MLP neurons of a small language model. Each row is named by its layer, matrix (up: input weights; down: output weights) and neuron, and shows model dimensions 64-255. Each number is 500 + 50 x the weight over its row's rms, rounded and kept within 0 to 999. Numbers have three digits each.
After each neuron's rows, "fires on" lists the tokens most often at its 100 highest values on Wikipedia text that the model never trained on; "fires in" lists the words (lower case) most often at its 100 highest values on Wikipedia text that the model never trained on.

L5.up1405:592567429482540476471488476514519490484497507505477480444450554427577544564497463448529448509557504470448320583421432528435457566569470378606563545417531493475474516526500589440468540458508503525554515433403497525484527535421543529400512542517562484414528494532411593460594476501506440512488495432499506513549467451522392499508565478537487456549432489559451537478510361498452460506467515497534512585445549518463481438461473458422485427423536480544460442515484444501599441544450514401502492467435484467453518558476517467522574436545466560482516497454543467466616454408571489447
L5.down1405:472521415497535539468407554517500572614502527373460511550503484493476544479487512466502415550444527468517416620463546565463545543606512450563541540367495591600456470493460539468473535476543562501557556492407592524533477407551538510486449531507577497520492500439492524446483488528454419410502453509468484507469501573488454556478488483446469572406518450530459469504524532520455448412487595551622479566529490479518526460542492509497499538580473474556509459479437514441560488443453569470483540525481526434529411555536533488453489549494507566463499419488543547496555551453511530590
fires on: " as", " As", "s", " become"
fires in: "as", "become"

L5.up1317:503501551497483545536564499521472511511518485454507432459522436544539581483452488512416508524574594423493480477535505479456543477554482455507434553567531536493587474538606546477432525525492551422541547568483463462444489466503409510473508540473464496439384494502506428468473468512561474462562497536509519500513502501408541595464511529510509507530428547572521427528482521529536528505465438462557508444469550500479434555475474571422495509617464497474375483428495609448505504553442443579587542585605588470543547581471481558459523519541457521481609569558453542415493437489607453505
L5.down1317:529582505523535559541537482503374550453539413484504488446500428499509440494472550402520459511491465484519576450455538476434458438515448498551418521494486570441560518500587403422452509506522533471399554502517495521528496414551469505438405534534450440464534553510577461592480465486514508524507432595435451493530461486594494482575404495455521491415484562537504543547453524592397488427563534473459541416512535407414438523475476558511517491485505558486524662495557498563509503517576493512504556513545458568453504491564471560565590573537507563479485444525498529507449482495557508443
fires on: " War", " life", " war", "year", "or", "th"
fires in: "war", "warped", "life", "year", "other"

L15.up239:493443465525473530416508457546467554523565485534528504523567413522538564526551527564485494439475552493520461551414536519487520498496504453537502539512601479526503560537550437468500610503484575536419427447458435470459505475506529472415516543474508466443458477529560583482540429525480513538488526509398535556530516579487342567500483407503417474467552513512424483425440524453604440485507590523554496586477545540428605434460525492480388489557474440552566527513468492463543417461501614566436439496560516480537495523468432491458452534522510535449526515473493476512592453453514470491
L15.down239:459515410548530538450511563476551473499476505528526550415487590411482460447541463443483570477461553470497465478488441478509398531472428431562485494486411466507550532523473508516440414549567540518557533583566564513537506413535513438472538436484441542515573541578614524470454397535494476466571453522508443545425527466512475482436550465388495394506582444491477463615473522592528504538481547611583478436465525469545551446519529524483574497517499489547484505519476471460494472534425441445511414523473540565528424471504574489425511540542519497357496517489539491580554483540568448509
fires on: " was", "ing", " been", "ed", "e"
fires in: "was", "according", "been", "freedom", "also"

L5.up168:561483402534433510512398490471475477539525491493558547483500596465500528503615487488381517476497497519527507550535412520452463490522487502370453475525556561560527401537519543488507536512517483555574539519516445504489580448587447599511467527500554440448505486438508573481471503600503466515572449540501534440524588595457530520453457462552546572469416421603470503510506512490478499516489458497509519513602563552637486519586465551549442513579530558480453542485575467507500437529545479511505426532496503522457446542478508493492493428568568502429547527453490532510457406529466451413
L5.down168:525470431591491392450541501507424508585494500572497457526562474536485476468513479451513525484486496469534397501506495501526543500439471494532556401416388540474530421531475514424463419528575493530446496476612493519518498496587550536571420583507449591502603495424488538606501544472497500619441455535446517455518477530445517553436504521490476417410462545512577530481569503551530516576483464518471466529559522548503482550503371634495509484488527549554572491488515476498538498514512506550503466457516472558399530546476568540516595424507464436482426532595569462521509468607384490421
fires on: " the", "ar", "n", " a", "er", "r"
fires in: "the", "a"

L4.up5:637482491476472438494457522543511469495538472549445523470592557489500478544605420428560559471482525516503484559434504518554572522562494541606480527409427420486467448495452570494506405469466411460531534472538528424487494556508616484562506536498487487598556563469516603503572567485511447528565502485467409568525523547525495483421426582538507520450469580467444532541535498440489537479537431461539503482504456466547504515445525484510487330489518532447491519559453497532550494491477472509504494483498463497504584522546514472434503454598489479522516495513499396534571534461480487408
L4.down5:520470527568508533483413484519496551498416581505473492485439458572512480522403471445508520517440550437553532455516500475514488538512521588487465449502523538500520445541614365427513465504417473406495491498547540430489486572496474467554545467504518422548466489538455509620425508492484452466464524581451577505468472548464457478489462472514502476546506498556542375542415584581518567434530407518408461530446495397594425507503384527530521518482476522498488478500546521440479469511571486528501498456477488545505542555540523613421534590503542509513497484328516545536584434512515569577
fires on: " song", " music", "ed", " video", "z", " released"
fires in: "song", "performed", "music", "songs", "video", "released"

L15.up385:491522524478452518627508459511488467549554470567656441514520467636482546507478349563544471599550563505471520524531635525466577469374392487542408537532505446461570486502517511556486501502487503451460425590612382434499531479462522488494498471383534467476448467538510564444524570502494448440539543614460552494471497553488456452516565585540458584530461542471571468602445498354458527508573549529484417500517564459476517531528545506443501504559394536565520544452531530464556424558507467503444472461438474487526534504449583564454506569522526451509489516479584522453471468515590455522
L15.down385:578509563463510485538576520479424556454403532406548418616507459477527489501512566529435426429481524534556526525538496557553549512454439488542402438495476525487605508527488586490469460440681605527543490503508435476510493556538509498460474467489444552495442506570543541534480549459514564470460510530435559431572557602524567437552493526503524466547517487536491428572458501376475510541499532570552609523555515448512446532545547500601447491506621503566557574540565515448471503516463477540527539512510526465507537493466503448445473463478574483449542568589536574517491541487430539469
fires on: " the", " The"
fires in: "the", "then"

L4.up931:496472489538511459493609375512520527506524490581481502524556539508577492501439499523449421477527653556545429446494469496412448411494493487530499506517603581478461372433489615513519500433464487490575508560449442481482529520395527452486451522487551553414449501411506561560450511491485458491630348462494533543537558564465475574489613466514474556592492450518401527445482464451457578531474469443501568494474528550557528518521437481539500430569532490444501477447463568527474404454455526555439539543459450494504476450512506500544474453501533494440552500522482472371585526455522503532
L4.down931:389465605381512506500483525536467462442432623451507413660478493519502457509422590377545417488504502458472386536473512567541520461513531533472506520526482504461450519577596513481537519506516538464423577503570558484510479511466596558495673474513534577395505418507488482418477540461541596498526471510484518616510486521461510501469561481472554480475491457507590436476462568570476572503518502456501389626507422538529502529438490556514517535485430541446540543542562517545420517498397519437477547425560446563476455532465516559525417435469516499528590465473560450566598494535411505495
fires on: " up", " out", "out", " well", "ay", " lead"
fires in: "up", "out", "without", "well", "stayed"

L5.up1131:544535505489605564549580505427492557494506561455475538545472631535477503515462574546408386476504538484644512514534523545399536576476546494499601521502529594449513518532484497456450415507487490512632538569499474509460439545480592519469526514453424459471512490452383477454512453436559450499578501573430564461479466500466507429473476419509540465473501566488481533427436487499468542467532461421592587494480507524522524481432395541501459521498524407471438486528475624486467488523531430556466511422443513530492500504491453523506466430600468478478537514485478497416514448440519451445
L5.down1131:521513511533499591454577504478391557439549563477412556419508550479470459510532628516564566418445531493515407449490467577471448549426485478572544561523603604463486511588498437474470585511447478488423566534525542517544549525498528520437427548494468413439451420481514468534520421447455416423501529555515459546478496469539423537457600454442587605480455478530573497559445543537436571500588595585520552465500483601518476504499471516436467496475439592521562509504496554502476563549503340442469536454492533515417434503474461582528552435503495484568502561438544520416452512431490505506
fires on: " War", " play", "ight", " war", "bit"
fires in: "war", "warped", "play", "fighter", "orbit"

L15.up235:499425544418445450450558429482556531495516540588486528472550436478501520533545457587457540521481555454629445510566424474456527494474452472522427556528526510592548520445487578485542494547518500593634480443548509518445608561527520552454386526508556474500462517511509486500526440534500492561551557491540578544515533606485535556514512526539481482553402495397496475451408618493612572538468490456507457499511518579508498495405528475501457465518536467541496449513433516509353488572519520521514453595468554491484527456482493531573489507484548527470511429514469480432534448514471523472
L15.down235:533452548568498526445436466406550538526468470438540538489546563493396508510520481442451462537377520558487440539517458557490503436555492483487537557567495454518466560528470545510557531552657509471518512512479500551591479546449489489467484563520535396468505400409425539442466524471502529344556486415439530514517520490505543565638455401494532479474592473559446411436427482481555479467527523575504504554500466483556400422564551632530542461501432504504506458543576493517494558443563497425449563528484513501617496461518534457449548474470586516344414426573537464554546509503448514487
fires on: " in", " In", "th", " out"
fires in: "in", "out"

L4.up558:463515484465419600508453557481521518563578473494408570388551502418487558538500573598525520476502479452515508482464505604469585489526508373510549565451501459473494487497514499495532490504489546430466414413511434490427516508510502589524461511495562501521449598449528515426545373441530465549487537572400492452427460466414479480590489573549562503530424610483562414526435543431574551495508438477522472502449574555431535468434577524449523535512472363417595546482479549543428475511512436440510497588503564491506573450465459449527551426536523516535413432562558452530573469515524478477
L4.down558:492562452464495575505542524405472538518483429541467521532485487476448504493552553428504496492460516565438493513535536615478618482544461565513578485479481498529501504544444482443454477589538560339502515398479493468524436531518522538480445490466525582514431485408570505444524522384603473505497482440456531519450479400452526461427441484482531464556496489530447459509447556571498477581558547503400475478440537444499438562463519611521491475490551453440500548471478475512494501480534445455530487520557508548467434520502543412508531486560504487448434530349504412630541513628502503610
fires on: "y", "ten", "E", "t", "ver", "now"
fires in: "they", "it", "often", "e", "never"

L16.up632:517537551536469488472467544468546532523538481451538547484511595597473539485505497495363404533520540523497480479511515536485518390499550379417493463554495534520464415571525473512512510490541425555495516472424514495490474440479528616474511531493520437544575497448484523479505509412573459599563490505453612478515457510490445436503493488538504587383459484514556572381521514537529491592549485509464540505528493493461487494526376552514502538560517519529501472485565430516364489501565493545506408496428506494521526512515522609478476353509532560411521410554388462481481439491449477434
L16.down632:494457525435531579481357433506461570526511561453572416495519455405489441499597462476477565578527558458451546529586521530538517472580491468421594459476453590445390528525528485544480470516630496467488537520531458494376392497601466494607537511394485487540562435516442473493524510507490450581488483639488500444476545509486470548576571540478501425471508458455538437499473425545424513472446589537567417548570483506543440450532514465555459488465470448384491536502458518479492509511578459594415558483475420461414471490532501454459567509517540518363452542573388424518482611586513374536
fires on: " a"
fires in: "a", "available", "appointed"

L5.up922:494466450490554506476483359514540502509534474460523554450501481412509489579607474616451546467492415476425406526508419491440526482481400382403531512453594404528493454518459488470486521569491489491494475456519479497499551576428579466597443513406550463466446522447521484458509463553558524512437481524523445475491470564528445514511549525488494487605499556476503477508446470505451426597462386537553469501479508540547483509498484459398503536490547495400464447515443568503482499621459453477559431431475525392462498478442502534467460419490498530409517388502552481497475461474552425437
L5.down922:423405526565476597453393446491454502574531463543462520531615558469482570573413366573440448630432458573493550494496491541526499430460451439497529409472498481549494444548431529485511568548462488547554520489419508535461519507457523478517495546450471503413520511388475510414520557589515507562472404507423526404453484554528461461497484554451472408525486518436503434523381471417461491525454415494530490496483515505520462443457553524539528517575432511448494509486552498584477493544412472422445469461530530437400529420532520407494508454511420554389482498540436517493473438461519439496
fires on: " this", " one", " that", " each", "e", "et"
fires in: "one", "this", "that", "each", "yet"

L4.up1230:435564498454504505569510591471519513561578452452517520426530553399554492616454516560504512471462502491547466501539521505536590497500521411412542530479511448489503477557472511419535446540500467455485408432539454472498543541455510539622464533424511474477596577546531494444502449425556457469534525525516452509481503451509425487425428583499537563502455461444461453521429514523526512518491449547456574495441513494399438516402611411504520479465441440497617440435517587536491511440516504478531577459448513487562502457452414486559474474578508561470509440499549415548437487471486469451
L4.down1230:451553506456472516584464434396453499503472510512498570639465537495481442538498462543439514539426580487489473533473577534499416467448478582500507518478464488460560500560436420517555476512568492463451385444433532513475475535540556452523601474486481559512517505479546555555478488482563399563485524476469521481477487427504525406552430558477521489570601477470496452576519637506429576553515525585505539520429572354478448546471501620517500490485589456507518560462478504500506466526501504513505343545475556520483423503476608479534385566523554483456422513373484491493399510583430487521
fires on: "y", "n", "m", " club"
fires in: "they", "then", "them", "club"

L4.up321:527438475517540519523465569540484501483523503492536445479406476380504513496551472581541517484442446542516436559354477569403494526529444420549505558376530475483497475571442503450493515486549460454507451505510483441433506524473528546484542506513536413430501597524483607509516570512544480474535611506511516453554518518544512491486518479512507467646441528496481507510531447480507522490504422505452437529487554607478503482495538518436507414435567506557559574496468574510539461500436565479513530523493531484477570504511465559492566516536487570376501560474516496543489386487540542424
L4.down321:553429475519551514517506476497457524477441452466507475541464538491467452462446558425569407566442422454537501574601495490443509464501534522541503460442378602573495537439423476448483533573641484496538477511491525561563558504496503517593485539546536634481460576427399538476431553532451451468516490467489498496486450515475459403429498561435509503503512486502465526508539529495442531532535521462481540555497442408487555536535553596470513523556450512525515484469568536542494523572524438409478457533515548458507470507572468480536555491468398563424499574483512603484514593467548529463
fires on: " It", "ine", "s", " As", "re", " as"
fires in: "it", "as", "its", "business", "there"